config.toml
n_layer = 18
rope_base = 10000.0
parallel_block = true
init_std_up = 0.0238
lr_mult_down = 2.0
MLP neurons of a small language model. Each row is named by its layer, matrix (up: input weights) and neuron, and shows model dimensions 128-223. Each number is 500 + 40 x the weight over its row's rms, rounded and kept within 0 to 999. Numbers have three digits each.
After each neuron's rows, "fires in" lists the words (lower case) most often at its 100 highest values on Wikipedia text that the model never trained on.

L14.up917:477483508566481542456558450566458418606486506499478439439546529519456558487545546525507434463524487453529501508528497464523513493484482497484480522514622476493594437522468467562555458510501606475483534508555474502533455499483566507465555511482527531537477457606509531458393437581498473526
fires in: "from", "of", "among", "allowed", "asked"

L8.up1127:470472527452507501434447498492531500449533478531371506540467505528553473450441568527537537483496487466553459424438457485503554437487469476535518496440461578530513525535506489367535558511527547506545521499494468451463513523488468602484511438542525498577462528510461442494508470441510475543
fires in: "and", "response", "synonyms", "determine", "responsible", "responsibility"

L9.up302:537516586463472502571469456487579563519548459545548519492455519503474528415509508538494559552482479506537518543508491545490470440504515470533545550485527434512500515498471446496498451530484481518534394520489564466487421424505497483458463513497493544490550577479483460504524511570471507493
fires in: "of", "together", "among", "majority", "number"

L8.up302:495487517543569467440531465467500559526480427502488510493544533570553498544478542439459552450432498570451483484528503485430479506490504554548472544517475521570504453476439520498514494475538458450424540519514502449538457508515483506511463516509515548504469418445476497509515550507447518537
fires in: "of", "cultural", "engineering", "intelligence"

L4.up1213:456458556532506440456445495536541379483512466555517487529537520529509514450461502459549526444499503565480463518477572476448491478429523497518458554553525523529507485490503485432575500520546489476487457425498500412548508528494519502516489536416519513572511510452506470448545492503434461505
fires in: "january", "february", "march", "august", "april"

L4.up162:517479519402442409513512491488449510453502514399499523516509492526488455535470428451501476616568466490489435494486513443557546513547481462571505464426539513464485472450508466538546486416499488519588451553462509515553513456512498450482494526511570488502360514541512624449495506486511523494
fires in: "state", "country", "stated", "player", "são"

L4.up15:476450515529514514545470433541483439534535496516371564430506506504510441515497467483525553525493506513514507512454520453518529515444567547464495401484470484519563453485508558475497478530488469497563476481459480549540463529557512504424487523477478562503396552514497497533515475480456513402
fires in: "they", "companies", "singles", "lafayette", "academy", "location"

L4.up849:492546498479478477510518521485528461481563481485546477531575556605485496456455452518516473582489474496384455481483539488520490577456434477512480536491390524483485533512526453506467523509518499524469451491480559577496493541512526526507527572483455419503402438454434548537596459471513507493
fires in: "also", "both", "different", "various", "name", "particularly"